config.toml
n_head = 2
head_dim = 128
activation = "swiglu"
norm = "rmsnorm"
positions = "rope"
qk_norm = false
parallel_block = false
beta1 = 0.9
beta2 = 0.95
decay_fraction = 0.796
decay_shape = "linear"
final_lr_fraction = 0.1
batch_tokens = 65536
dataset = "wikipedia_en"
MLP neurons of a small language model. Each row is named by its layer, matrix (gate and up: input weights; down: output weights) and neuron, and shows model dimensions 128-255. Each number is 500 + 25 x the weight over its row's rms, rounded and kept within 0 to 999. Numbers have three digits each. A neuron's up and down rows have the sign that makes its largest values positive.
A block is one neuron, or neurons of one layer that tend to fire together. After each block is what it responds to, as a language model described it from the Wikipedia text at the highest values.

L3.gate167:482509492499495512516457506490540515472524523508530474487513507504491441535476470482485501486495524447531447505539477476505538448508495450467477504493499504503476515529508509469542500492479500507538474525533531506493516522512482521522534493424465467467452493501479518481505478522546502525498501517503508557461473445523454503540542489505530504495532473501478487482488493511461472459477
L3.up167:514506547545503518470486516505453513484519494514478474492516513505454488527521523481522546491517515478490486527526499513494471510506469533506513533478467515519506504511512511521490455514474505530493493497500472503521473504494529452499469507527537533536492450450479483512481498514523517518510496515466512512499469496507501468489449474445522516537486515494522526514531511435520474556517
L3.down167:520504495478536525495502508479501508517487543475448466432495485433475490484463537514523475489512487475562503522544491498476503485459466490508506465500532489498463487537467476487501478467491532542516491534515507472458520500489524493436510480506520504475516464512498449488492472485506515483508503505484485498435529512516486510520482519487547497521513499506487508496480504482506436512482
L3.gate521:527557539465474533525545517493483505494519496537525490512466497499462502503554539519492520477527470506533503496496527489543495527456506488492514521477520532504510450504518469474521521544495523445473523502518492521510484504482506514490484531538479526520467478518477512529459498466515505523492519519550462504496461472489479494510505511468503494516472491492487499515502443507498480531483
L3.up521:518541474486465497501493492523463512470463498484500479496477474505467478517495564541491530515506519521479510498468507519496490496510488483529495549544509474485510508459502507423482488518515508478528502465495458493500492469499517477537474528515482523479505474477505466466473489530471512467507525513486512552498486484474522500491479554513494463477489460481501504467521496517520436512491
L3.down521:520489524529524500487496521530484475467520527513478532515507465486498472533537494466543506515485547488529503542513448473519495520503489538527473471497451503546508550504534489512530513493528483479474470440503523497467516483534499457498524458467483492529477537460514532501499518519500471501529455535488534457538486478486505484497529477490528503497486500495478540491514513497474536508479
L3.gate1732:495523498446558529486502497465492485473458516566459472500481497486484475514503486496519507453495487495487481481547496551518484502531537508486508506488492481538457516510547446474513531497544539491519461497509527492504420531475500474524487489483504467524484492436493473530480437503540523512521476503457533524484500543534484490524507501496501513524504463491523481486490518465498513503519
L3.up1732:480493516494496525460534542497511511501527531527493517512513513528503454519546506463486529497487485524485461523498492520512470504486490507512480514505495471556491502538539506532507482565517505471530454490511528525493444509480473508512532489457521470494506527470475496485496498506525484480493483505479503514532565526536471531497463486499476530514484494511490484480526483509539521529511
L3.down1732:471512529478545487464520466486522514468495509513494490507524523501471453495503500488497508463452508499519452504506464558490473549498504535508485481480506511503461485488498482527496522480544544524520491486481447496508482458455485485509570498528502520471510483479520488504502484495514490517522513505465489540532518507503510559491513501512461506477490518532502506506510498458463498481474
L3.gate1904:509486539505476520543431509502525449477552466524512509485535499493466491545550483460515490527472477494503507505466489509536457479493524486488479514473481543525509520523493485510533473487452487457497494515516499495532482503451541487529492512524492488497473532483484502490520509470483493509512530520511516509552489499509496539499504450512514512474514498494451458530451480521512502473478
L3.up1904:494548524520456496508486485499465455474520522483515545466490483509450449544500490509507510495472477491509506485535491502535487455522535496489489512467540519463513472473538466496500494526507505473511477550523535487491504489447468485503492515496522479480481518475524487482506464496526521513490554552502503485495509454487507511483487501496530531481507506496482476512496517475531512524500
L3.down1904:476525521518514495470511499489529486478506534534490496491535487511459457549501498466512542514474484540476494468509466522542470498520500509502482510492479506517493469533516502502491527508479514471499509520510521501475532493467490500465487514501482487486487468467520508503478496541491477467489488510504506522465523507499515492458465489518500520432508422525465453497479501516488511514455
Description: Mostly "Time" in newspaper names before -s (Hindustan Times, Straits Times) and Time table headers; also mid-word "pe" pieces (shape, hope, trumpet).

L8.gate317:516479467566447489497504513512567529487512517503504559462508555481539494496491536526498521488479498494482481468497537496552500462476540454506531475487457515490466495517553510446478517503497549514517499486525479483503495450510488511480516532480551500498535502477518498464475492489487548513504517494457457510469527470448487532498491508474486490511521512511488495533494461500470491495502
L8.up317:453533475483512514476504504506468484468507492461527500524453474488541507503477521510493499484487510517504492461531537456542494530531466512496500544552463507518465504479504526504505517545536529476477475495495499476528468519516495458521502490484484499467497496526547507467487458491501519477505465530505539485509477491525507495537476476548529514462495499546532484517500513405478531496523
L8.down317:530532520484519495507513485490499489506502533463500517508494514582452490478481504533526485501502485523529517484496447490521525496513451490513533512494510522461497522493491493508496467509500551491532504501517508506521467492478490476477505506472481508488492476478482552501544522546481518541515473487517464525503486533492488474502504474478536487464533492512556498530508488494501542505491
L8.gate1245:498514491508524512455537466519516466527522521465507490444474524523472510500452479522487499489518492491529512470489488468503471502462495498491480498466533552529524518534479478522493507505510492479492488527529517517520526492514481503500533509522496533482504506519518518521489497484518509533457479510456496497535506487530471460497539499508496470515516520507492490480489482527448508523553
L8.up1245:529496516523480495487535520499495508476503514510494458493455514505489499557532482547510477442470472568468483489510519511518459494481544485501466510558467523517508472524540516501499495530465536464515489520514564522516516515493493521504501448515518485475489513481502490511547444487554514511528540483487488481514532528479520478503483485477516471491521491512529526512470555503501515514454
L8.down1245:524512514504500468533481521502485529533469499531471540477512504523470513528481499498506465526456504530477501468476485507428474516520521486500458470480521470522493495499504539500536498502485514462512516510508543553513516506495516478540492486489538474491475432455523470494494509481489486477492509457478528498538526518505550513479481505488526477515464494521484467493508479523455480530520
L8.gate1703:512515491520459474505486518441499517472509456536466442502495539521575562492510537487502503466528458514498475498503469486523512520502532448533509496489473519539454530495545523506526515480522516481484481507518457554527488477519515505498500522457498545530497513480530527530506508513500489478495523516498486450534489511521475476483512447484480539501511456522514483469505480506506522470517
L8.up1703:536492512520455482484417502473469524471534495509487563491516524489493528529486550500503488500479457497482492472488509463469508467493505521496498492530502479527483576470499493492501477492533537515473485536493538496518504482502558544480520524462501487523482521487487521518510535457481546475494469487472539477504519502492464512405498431499505521505520508492516509487497490506499509480486
L8.down1703:484529463474528484502471502488464496482496533480505503541505517474496503521492532522465525518506492501496522478482481490472528502494516523539508527535546471536479538481459485500500470511481504506468513495479501494496529470499522527504548537534544502484486507492452465500510507424522472499507512496521536472501491492519518460511500492468483513551488513507478545475519480475495444467500
L8.gate2039:472489511526518458508450491547542473479514498474506535485486569550542483511499496469528456468470492492492490487532459502483490503515489488474454476522531495495499522469534522473483488553479502492485503513514525488498519529498504496548509556505523525489506516479542470468515512493519537490465475456468506458485515556522500522522523508463449505516511507546537461471491467500521487483485
L8.up2039:534500490497504498459511488477505475515491481450513526501501567534486480490458523534499489458483496460513471498533505510527556488491463487472484499459511542513509489530491472498516512515515486509503506543445524537489543476475526491505492496509484469505556515520536468482494481509491520531496451486501510502529511508524512495509526516467504526486538465532518535456477504507519528539517
L8.down2039:488487473507527487457452514484485468534487533525459532482458541509520504506525498521527521546441544561490490490516455516474494542498521512525489498512456508527504520505522515509508524494522495495490523450540530476518490505531489503506501489458474516513480526494531506479459483480512463512502470519488506478479469496495481490472474552505473529493501513523518486510459440442503478502501
Description: Short interior pieces inside words split into odd fragments, often a v-containing piece, e.g. Har-v-ard, act-iv-ated, sche-me-s, d-ut-ies, mostly in names.

L8.gate872:518540469486527484526490491546497536509461479516499546541504491504539493503474542512500517486533539496524479490522546491488472458488551469497495508517524531481474522479459463485492571499467495493481479502519523489524533471480466511477545504527512533477510547487450524531502492484573496535533525483483467486528504456524505458495503500481485535518509525500496513500498506489486511497541
L8.up872:498462490513463530516489510486510499492518522482479508511499501518539488465538520536514495516545500502528501515518486526493527471493496517476492549451504503489491480502470509553522485503496490503498537462542481482533468460505496473514476482471481477495516534530535501484456556520496501463525519487500487489526512472492538496495527506460524524528513483507500512548490441531524476543540
L8.down872:471508487518468522440494505531508490496459539483472543530506502541518493501543468526508527491481512498562534475499483512514510505508523471498528502468455485509565504474527489483474480540506522489456516509532498489543532492495478516520540537506459471486482508489563502495533494530446471467473467491455574460472481509508514506518506460509496514493500527523508514507495471538510490484524
L8.gate883:543481522460512505516511521481489492522516497507469473475511541471502487488556475539500510499447503572483543491517484582567506471471486526494528528486494518490497451481558501503534523466459506495475498459512457508482532524511500483488484490503510469596511519492492474465484489502494504506485482495520449516537505499477479485485544488452521455496464504511485507490494493496487500482480
L8.up883:490471427494489553489488511492513494520510506468506504542527486510483498507491492518548506525499532502529504522447479496499500488454512477495472497489490517524531502508496472490501537486493522488475510508510496524490545481551528490488516497439456492496493559543480511500493483477549511506492462473516517474488479475495504497502525504494545488475568532497466497455517500518484461516497
L8.down883:504543470476512486508514553513519511455498527525526519538487497467495497515497523496501471453525497504487515469527498495484501468498480488487568536528536458524490503472466492524515471466540485490503485511491521489501555488502503525510503538510488491528498505493551457513478521508527532545501474490492520488506518520502513506511538474504488485466494508526537468504525480524478486481485
L8.gate1503:520506509511524521494510503480484502485498556553503452461478521488487501497478477499513478513476488496484541499500488454523479515496516457527504539517496519477477474516461444460490482492492525522545510518523472509470512570518485463491482490498490477493492497462464509534528512490506514457554480513507547529487472454480449485496503498517473506554473460495492512507489501519509489473546
L8.up1503:514481505516491544513518513481459507527470513522523536539537465513491489475520506507499517523476510501492539514542471502518494469432479525542520497511513471448519545504505502527461521506531510488499553478525439556490522481500548496445469469489498452528510519517525487524464506537466511465479476492486502513498481503499541454537529516516591484528518553526465526517492492473544503563523
L8.down1503:497484494503480468524510459496526492494515484478478512518456496539531520491493495529491477486517513509491529484525496509495500455540511491521519480488508513559525522517534477489505489500492456515504467568508530510534477472518504545522517521521477528503521492520513518465467530493526491534577530495490493467490513484494461493510494520493505507477467479512469505489502541527489498505537
L8.gate1663:509540509508537551480534500526549522497495490507511480480454505503513467528432469490491519464480519492507505457509504507509510438511476491491522502481528538471476474529468483518453500541494487534515480537499520519491526524505547500505518546503469521515522485475487480487538493511503482496475491514548536535479525495492479516531507525487536520566500504522477535477455522497527501526494
L8.up1663:538483449498503462496503526444487461461477509497502496501521517487505479486556468506541518516445517505537520519568486488515516491454539481473525489504492509514528549534467497463534503519504520482504498485504478522493526480487447508482488484494505499527511515510531536502494513529485564471571475462464460494501490504564465478536487499486472487534488537514466507490489431493494479463519
L8.down1663:538511520513499514501484492482454510510512486513490525504488471516483481465518467499534515529517512527511502517480473496518495554494516500496498566532506505536491585502508514495477508488495552516487507431514501489540506470504472491538511527497542534537501477519507527518564532497525518499500531475499512547507469521506478493520477484458507494517487535489459506500512499513489459493533
Description: Apostrophes right after a name or noun, mostly the possessive before s (Men's, Georgia's, Hone's), sometimes elision (d'Alpago, Shari'a); weakly " who" and mid-name pieces.

L6.gate1747:505494463501546480494495453484445494517472472555507464494453476508465517490547460527545490509475510540511525534505521508522417487498518499485527522473515472506494493495538498500517493542481489529483491515527456500479490495493518526509507504516501516483507539517492521483524499497496476543509507507495463535520515478493479537491493540502536479498475532472513483504469502480509503476512
L6.up1747:524521484483503492480526532495542497542525540500548481468491473495498539527506505510490480487506546533488518523509517444470515489467531491458484527501527498486511472468486514480509493489491500486495496506521471514494513553465498491525494505512494482482529486512483520450473520499514496460507512500505499469516515509536478505519540499454527519482485482477498482500441479518498500506506
L6.down1747:501476480493517490492496493492494499534531545529530483512481506542509469470481466510509504478488516493490476456509501469504504460523532499498544530497488531499493514491498529481508489491511532506480517496521499509577504518552488530529497513505521537480488537512527501483512520525483527490514505455495458496480465471542519474477519534498497511577505570491486496498452465493501490523504
Description: Mostly the apostrophe closing a noun or name before possessive s (magazine's, Aslam's, teams'); also accented letters and word-interior pieces (Bolivisión, lifetime).

L3.gate433:511506485489448556488479557503501492449518534503500500493513517494530453538515516506509525543486523516523530474520498519504540509449539477503517536520520548475535504469486534510450483501492497461496457467547543518501534491515511462533448516477465474557509513473506494544491493469516508497506539488496507486461504444485481508521501501518515499503532502475517507486483483474491512491515
L3.up433:511518477475502549488491463517434512516466475516518493476488547490485565510515481544561540464516523482527508466535498570506519451490502472548519545524525495493552479506485490488473488460497494491494532508514474481520495523534529506467531515490507512496513445494523550507517489499511493469492479451508508476487551534480516530502480509510471531476477510492481518518479524492475475536489
L3.down433:529532506434513524458556528491530475475467501537514501501515499518539477488507453486477492492510509492521530450491545534505513476457489534491513500526515497500518523495487511502495480484465500460513493492558492506505468488487485521502517519487468486562508467492498539535535518498532529465496530490471500486543522485498547507552522475485517505531518520471523536497468488493499481501510
L3.gate764:484519597562465514506484527510496493513466491554488462516504456491503481482541483484520500510542518494469488510463503479520490547496494494505483443497527490482512482470518493503480490488485569482492536470527475496547524495500482526508529467476477504489493481455490503484527523483505520489510481489484529499481484472498509493531515498498473510539526538541494532473492512502500493472469
L3.up764:488472491476484499521510485489510468476519534506511517491478507504488514537484511506500491519508523493451495435447501534508520513522521491503520497429511461513514496501476464516530464489485548487495487442426524497489509520504464449532475497501522480522496471504493544488472481507492495487520518510496471543475486546484519530503505533490530453504512494536504503516495528478523532507475
L3.down764:475478511537511488499458495506542509490517498470467482508494509475535469448521450488468472535510496504531475554532524494489487493489528516478490507520464552501474533530485513510459522494545487509472534516542507510486445470527506497507512475516533498517496494455457495507492496509514437508510500507500508528541509497490473531497513500493501523532495498474478532503523501506481457485528
L3.gate1265:511551483494500471532467511452502473510462521539518504500501488472513483534520482466494512486489479479491502504499506565516474472475542497523489508447511526484504505488537462482473520534508521545498464487532481517545504546510488545507491517511498542550529487477519487522509510473472503454526498454527502505527476483490495506542492531505501483527472489477513534528487518515538525484502
L3.up1265:510459483513508499499498500500514526387533516503477511479515483542500479469491496527515523508532496498523520529503480502484459484489528528499467489483466484498554556487444504505484532491463501534494475474518458463495463457510506476514525502500550508494470494484482555531540484480519503520458488522477520506501500490484485512456486462539514478516517476542531495510508440482495517477495
L3.down1265:519491514516478524523497522499507469546492481492519515543482501478512538521492495497476500531484475500507505501435487516471500476474520532522522528512526491477540499522450493494500461477475499494469527501464504489477524508523539440496488505525510470499539501509526505472472501499510489530497530470524456483452461518469517492508517526429537514473537510491502491540503526476508450466461
L3.gate1640:539560496486468492554512487470499491525438461556520467490505494481519473504489529483521497429526508521541510560526534541514496510496530500513479486490446517489498505499499526474514470515488504514488499486522484495493500511526546493496558516558496498519517487519512485488502495495501510505507499491512521512531481481487440504524504556505522499478524454496481511524526476540476481492473
L3.up1640:504521494544478510477509466503510500513464494523507496524501449499450463495494509509503474475460527520490496472533525537509544511485500521519525511485436439478557537440504501482553485508482481473482490531506536487482480485538465501468543503526513453484469502534471474488471530515530534487522461539533497511481471489493482503536514530538498502487478516493542506521521519503471497527507
L3.down1640:471522504489495525517516483504541522473499469501511483509492476488546513501520513489488504503471523527520512491523466465445509488466501484515543503516460478489503532438474475484506488450491511515500502491550511475524517539511488519465532481481511485506506532515502481492497523568495504483478496468479482514506526496518490536530515447535476471489494501496495490504510502500518516487500
Description: Apostrophes right after a noun or name, mostly possessive 's (Pompey's, NBC's, Rhythms') plus some contractions (you're, Didn't).

L6.gate874:495509513486491526510487497492542506482459476539495448477492550504555479489472466515500463483496495468523450500552519511495465526508462514497489474484497535498557510513498546488497514534473528512540465534558469536524505522482490501515484474497491494505527517497485515562508488517518499504494543495523476510551500434482477469501503519464493465500521509525553500511524489531493505494527
L6.up874:467493500483531541490453510453539495489512527499451484480502498550469486498502475503534498505505501469535523490503510492504535510493495514487485465544469466499509492502474469545536527466496495519483512537477491468488508542522510513495519487472493531521471525501451475501491497533502528476501469464532526522488477520524511495461523488506538485511500565533492463538498496478523545530502
L6.down874:502514518520520492553513476512510463531486479521466438529540513511551502503518458506493453488485477499472492527529504556471490543575517512518469476512492542500522441526495513525507518503492452510525513504509470505537525497491499519517487494528494504464533513507503520498542462520525484501485523529521478505475519505524500518513505487507507477489493506548537492510531504470509541463533
Description: Word-internal pieces containing v, such as vi, v or ve, in words like behaviors, Harvard, Davis and save; also keep's p and digits inside numbers.

L3.gate389:519465548529513554478500538522530486505487548467544478480512512525513515538542483544525515470492467490557483465529517460524473486535531514500484530500489544542483511525509506455479518529527517503512489554492499471540480513500536487474490557516493523501517513513476489475516449486517494479500505512467525482516487477494466524504515477475512517474472478530499526520519514491476547538557
L3.up389:499550493481475468449485481530479489507483517504512470468518517443520516502484506480498507492496537529467518498482533534503515522466496506519515521492500547455512501508516456543496479494508524505499499491495513508497530480519519517498496521478504541491498470476491518507458532525493523493464512491485510502522511466529504492528500525492531453525497515531553477541542476521541512517517
L3.down389:501548524488522487462506517527515497516450493490516463486508523471536508519506507515530517480498496479481504487500559490495535485490522513509502470481487498468508486494500482520520485517541512505525492472490481500540508507516506519498487461474497547493509508481525493516560496511549488510526528499549516491559507495499476500501502510484533460505498528551576538538532496483507523531532
L3.gate402:515484553510533513476527482469548464561462482500508536485499473508552499541493480494485548493525517503499476482493509534475522533475514482508501504529464522516452511531504509524454482502526481502486475480496502525535475518470508479538531504480466485541489474509504486510528478506518497492486508513507522546513519546518512467517543490458521480503527523530499511566509525539491519462480
L3.up402:491511480477542480505507528501472480530480485477502469497465523492526507495502481521510507451530514510504524565529476523483506449500504491469515488502464500470498534486461502474540529466528508483541430488534548506504504491518495485485540500497511503490513519506548495441500504507481551487483497512498481508546494479522480523473517508498501466474495491497519478558512502512492463497487
L3.down402:524504497526523522474526529529502525523486522493544511489497505493534488504453472540530519519514526505480517455509516500533490511520479468481535466478479505491493487517471512473520451507526503478452474506462504542487520486491525485462539541475491521520486524495508477485544481508540582523480494488508498517478510470492523485529490480472514487480521541541502544561514493502461531456481
L3.gate1619:495504514526497522481503539540508462517505531475520513490498488473515481477505529520541495526516499517547496557511521535533482503473479509486471473538497489490518492531503480512497511493482483506492501502521520450544473464472508474487523540467495525488487476524509453511505468516503492500512482531471476543541488496506534514487541482517514484486534453515507501522511442483495521526503
L3.up1619:510492461450504451523471500520491525455514501502497474517519501506506571526451526514513493501486506476519500477476505467472493491533495461519530522520461497518508506493483510497459515515486500483543517513501529495506524517528514497532505517472508480507535541506511494456522467457470510471539474546521532483504548507481503499480526486467518496495459520518524490518518566454488540460487
L3.down1619:518513536511531521492526495490477507587467570489470488487505509505528489490525496514501495488574529504480499514543535533528474518525494500518471473506547505477500507514536503515501497503518485524464509480515482494481492526518480549477496530456486524450531489496511491451496542537513527540477497483497465520491471496500477421538511521535489469485533516494483503513513490510483506482521
L3.gate1772:567518497550434556522469565473521473484505481488492482532479539496482575499487521557519484512465522549512495515535500516483490530516488455525482493523498519474496481492516496537529524497493488521521507511486493480520471568512521493444462498487541472475537524505495515501517533481502506503478508507505505469515449488445479470468493511519499500476433500548511484517505518501512460540511
L3.up1772:489510537503534462462457516532470508549526546508479509513472524505532536508477529526478523511484502509500469495528518517488499475520507510476523507485505457458450526475458488510514514495534505513532459541548496487489490482476494508488540474495482507486496489492544467506542516517502494474533503486486534495510491478538503474475520512528503503511525531488525481504500520528484505554485
L3.down1772:510556504482487491497504488526505481517481483516469478510520522523527549524461501475516502470461487500491499493491492509470484483498491515473556461455519522457461483498464475534483514515488493485506524525519534462505523484446477501504542510553499528481503467534538505506525470467498513492536499480475497519493480519540501523517478496479531507524491548491529507462515538525492470500494
Description: Word-piece tokens inside words, mostly "v" or v-syllables such as Lou-v-re, obser-v-ations, invol-v-ing, Ch-ev-rolet, plus "ip" and "mp" pieces, and " and" in number ranges.

L6.gate1041:526502466445497522517476515479467493535473511526496472484449515490495559458546537457482459486464472517512519520532503515472484491494509484508534452505532518514466493506543455494510499464452509534473477498542454510527509506518504531510533523498494492492526510505553543494507511433534523468489526497444469495524523556522486543514513529495494467501487476497478544495481485521459505472476
L6.up1041:487527489511526532458535489521490508483522548509540486524457550473531482519483486451524479542521529470526558539479535511529470450480518510549493515484443482520514482477471513509507469506502490533500507542487523480542486543502527500504529543492482490486504526500483510505476489465491528487517457495513508520549521528522488444502546538456478510494469493468497535517476478465475490446498
L6.down1041:542473503530498469526536465481493486547485496545511494519550505527482495493479512510488495478451510487514494465516491505515491457500482531517527509515509469483505499494510528494475513508502481501467504470482484490494561449513507519496513507474504495533494463516564468476548457508532507534495510521534483484514515462495495563514518488532530518587483479527511522519523497555469503448480
Description: The apostrophe after a name or noun, usually before s, as in Taylor's, Napoleon's, car's; weaker on verb stems such as is, can, help, appear.

L8.gate90:497527512471495550497519475508457484550444468525467475485499539485529510502480531490550559514518482487506496526473528502502497448487515487485491500466468492509477510498496535511498510501542521495494496515510519476475507508519499554491484488521459526536511552450452513502499523495499506494529484511486487491515473501535486504539537518471509487566500510492473512533527421548520498474507
L8.up90:491531470487484524495491476509465516494513519528505505482496519496502502499478494467496493513469487502520495536428474521455487534473472496481502492517475526496514486478486516496491486425453516494503481506515511511476552514511542505501519530546492490519482477475495474502531472524485516518496549507469469489511487535475500488532509465533460507488507488483524534520501504527470558500503
L8.down90:480515466483478519498467479527480495487470524523504501484510512517483435503508477508552490531512500518518497565455546506454518486499531502495521451459480485535472468503502511484521479443507556491532505495515506496478511501488541495523550485485485468509491520493505513509494506535510502508495514478491490555486513519523501510529512525522485483500514515490507529520498503577500495452517
L8.gate702:534528487524463529507522498497499495528519511550470468462506491527499519515497471464520531508484494475510535521498569494553466459477511487480533500453488502498480489491481500472495511460452515453511562533513538473473528515484526510468484511498451472486499515475479498530514502476513515481476505491475502545515501484515487511526518478512517535472518468482516522476494501535484511508479
L8.up702:469532513516481463467485541542531521459523491523479478533491541515514532510476511515513533491449542497507474494518519484515487493528565532522517525519534497533516526472515459478471506462478529462479479489529505520524504472512500515468459483498500522505509510523517513436513456482476496515504542493480479446544470484503514504513475513491523490475481475506484521511491482508522510517497
L8.down702:483481478485519516474517539496524535457485507496528506503530475418472492483480534506478522468518478514512544512525485539513490529499493494525510507492530468500498555511480516520524493524471536551490490491485513442501478505506491503528527489536502512489486525501439493506456509574508476498496494526492504453465495507507444471521525520530511536499457494523466524494512503509484518500473
L8.gate815:567484462474511512479478516498488475529478491515470514463500506538498552505499504483490540509501510499513528515499502529519469445466507515484474514489504493536497477533498480510494463456459475492502481485500488495502517519506513488500470489538495520513471501505525501519510490470486492505448535464411475447516525524481492511517490448494487457524481512466489480463512498533514517503456
L8.up815:477524490520490465525449503477451540474502527518495490506527490520526532502515454537519542522521522533500476551548556510484510491516533541504474494498490498513521552514488497449480469528526478500503523464492510487503527493526478468508473516516482493504504474485494498491460501509482503509490543537466513480505487539483479499504525516489500468542463476467520503499535499523488500482496
L8.down815:500484531511494475520483483486518499487526486527477498444559516499491471513521522532505492534473530494495476495478463520489496519505530496451520496482457498503486507544494494488524484491489515467510461536532491514508476504563492500495509530526496527471468532504473501537464441512513454480499481490517521522507520506539473522496503532494549488544532522515454465507464520527518511478516
L8.gate1921:493474535487504501486474476531475527529456500488466472487484539516536513449525502514509480477521493542492492509502531502516515523520479508501473487483474481517488485535568524458501494497453519513500502499519502503487540541531522503479498526527515510497505489512517501533509511518462503501450501471461513502567490548452470478510535486497485482481504485514490467516501468531486540520478
L8.up1921:499480501538495550539561517524496466539484527493503519476498494533506531503506495487524506512494527487516494489496521471519441490533472511493514523428498507564476465493506522474508467472487505467518485489536528520498485502508477519512485527545420525477510496557511508490468521496486537477476483452504438503507531525533539478528491523516483503502522465473502492537528475521517434501447
L8.down1921:514486543475506506513486501519462516518476481481518502511479510516496469495498450481489478515521495499507505471515475529535469493477515511481484545507476547536475541485487547472533486451478522519510449493522489519517470443499491480508473503484441534509526497474483453495481496473488491495529505463507467459496497487492493540490506506489449458474463507447523489512533474514537490463489
Description: Word pieces inside a word, often right after a short opening piece like "cri", as in cri-s-is, cri-me; also possessive apostrophes, as in Campbell's.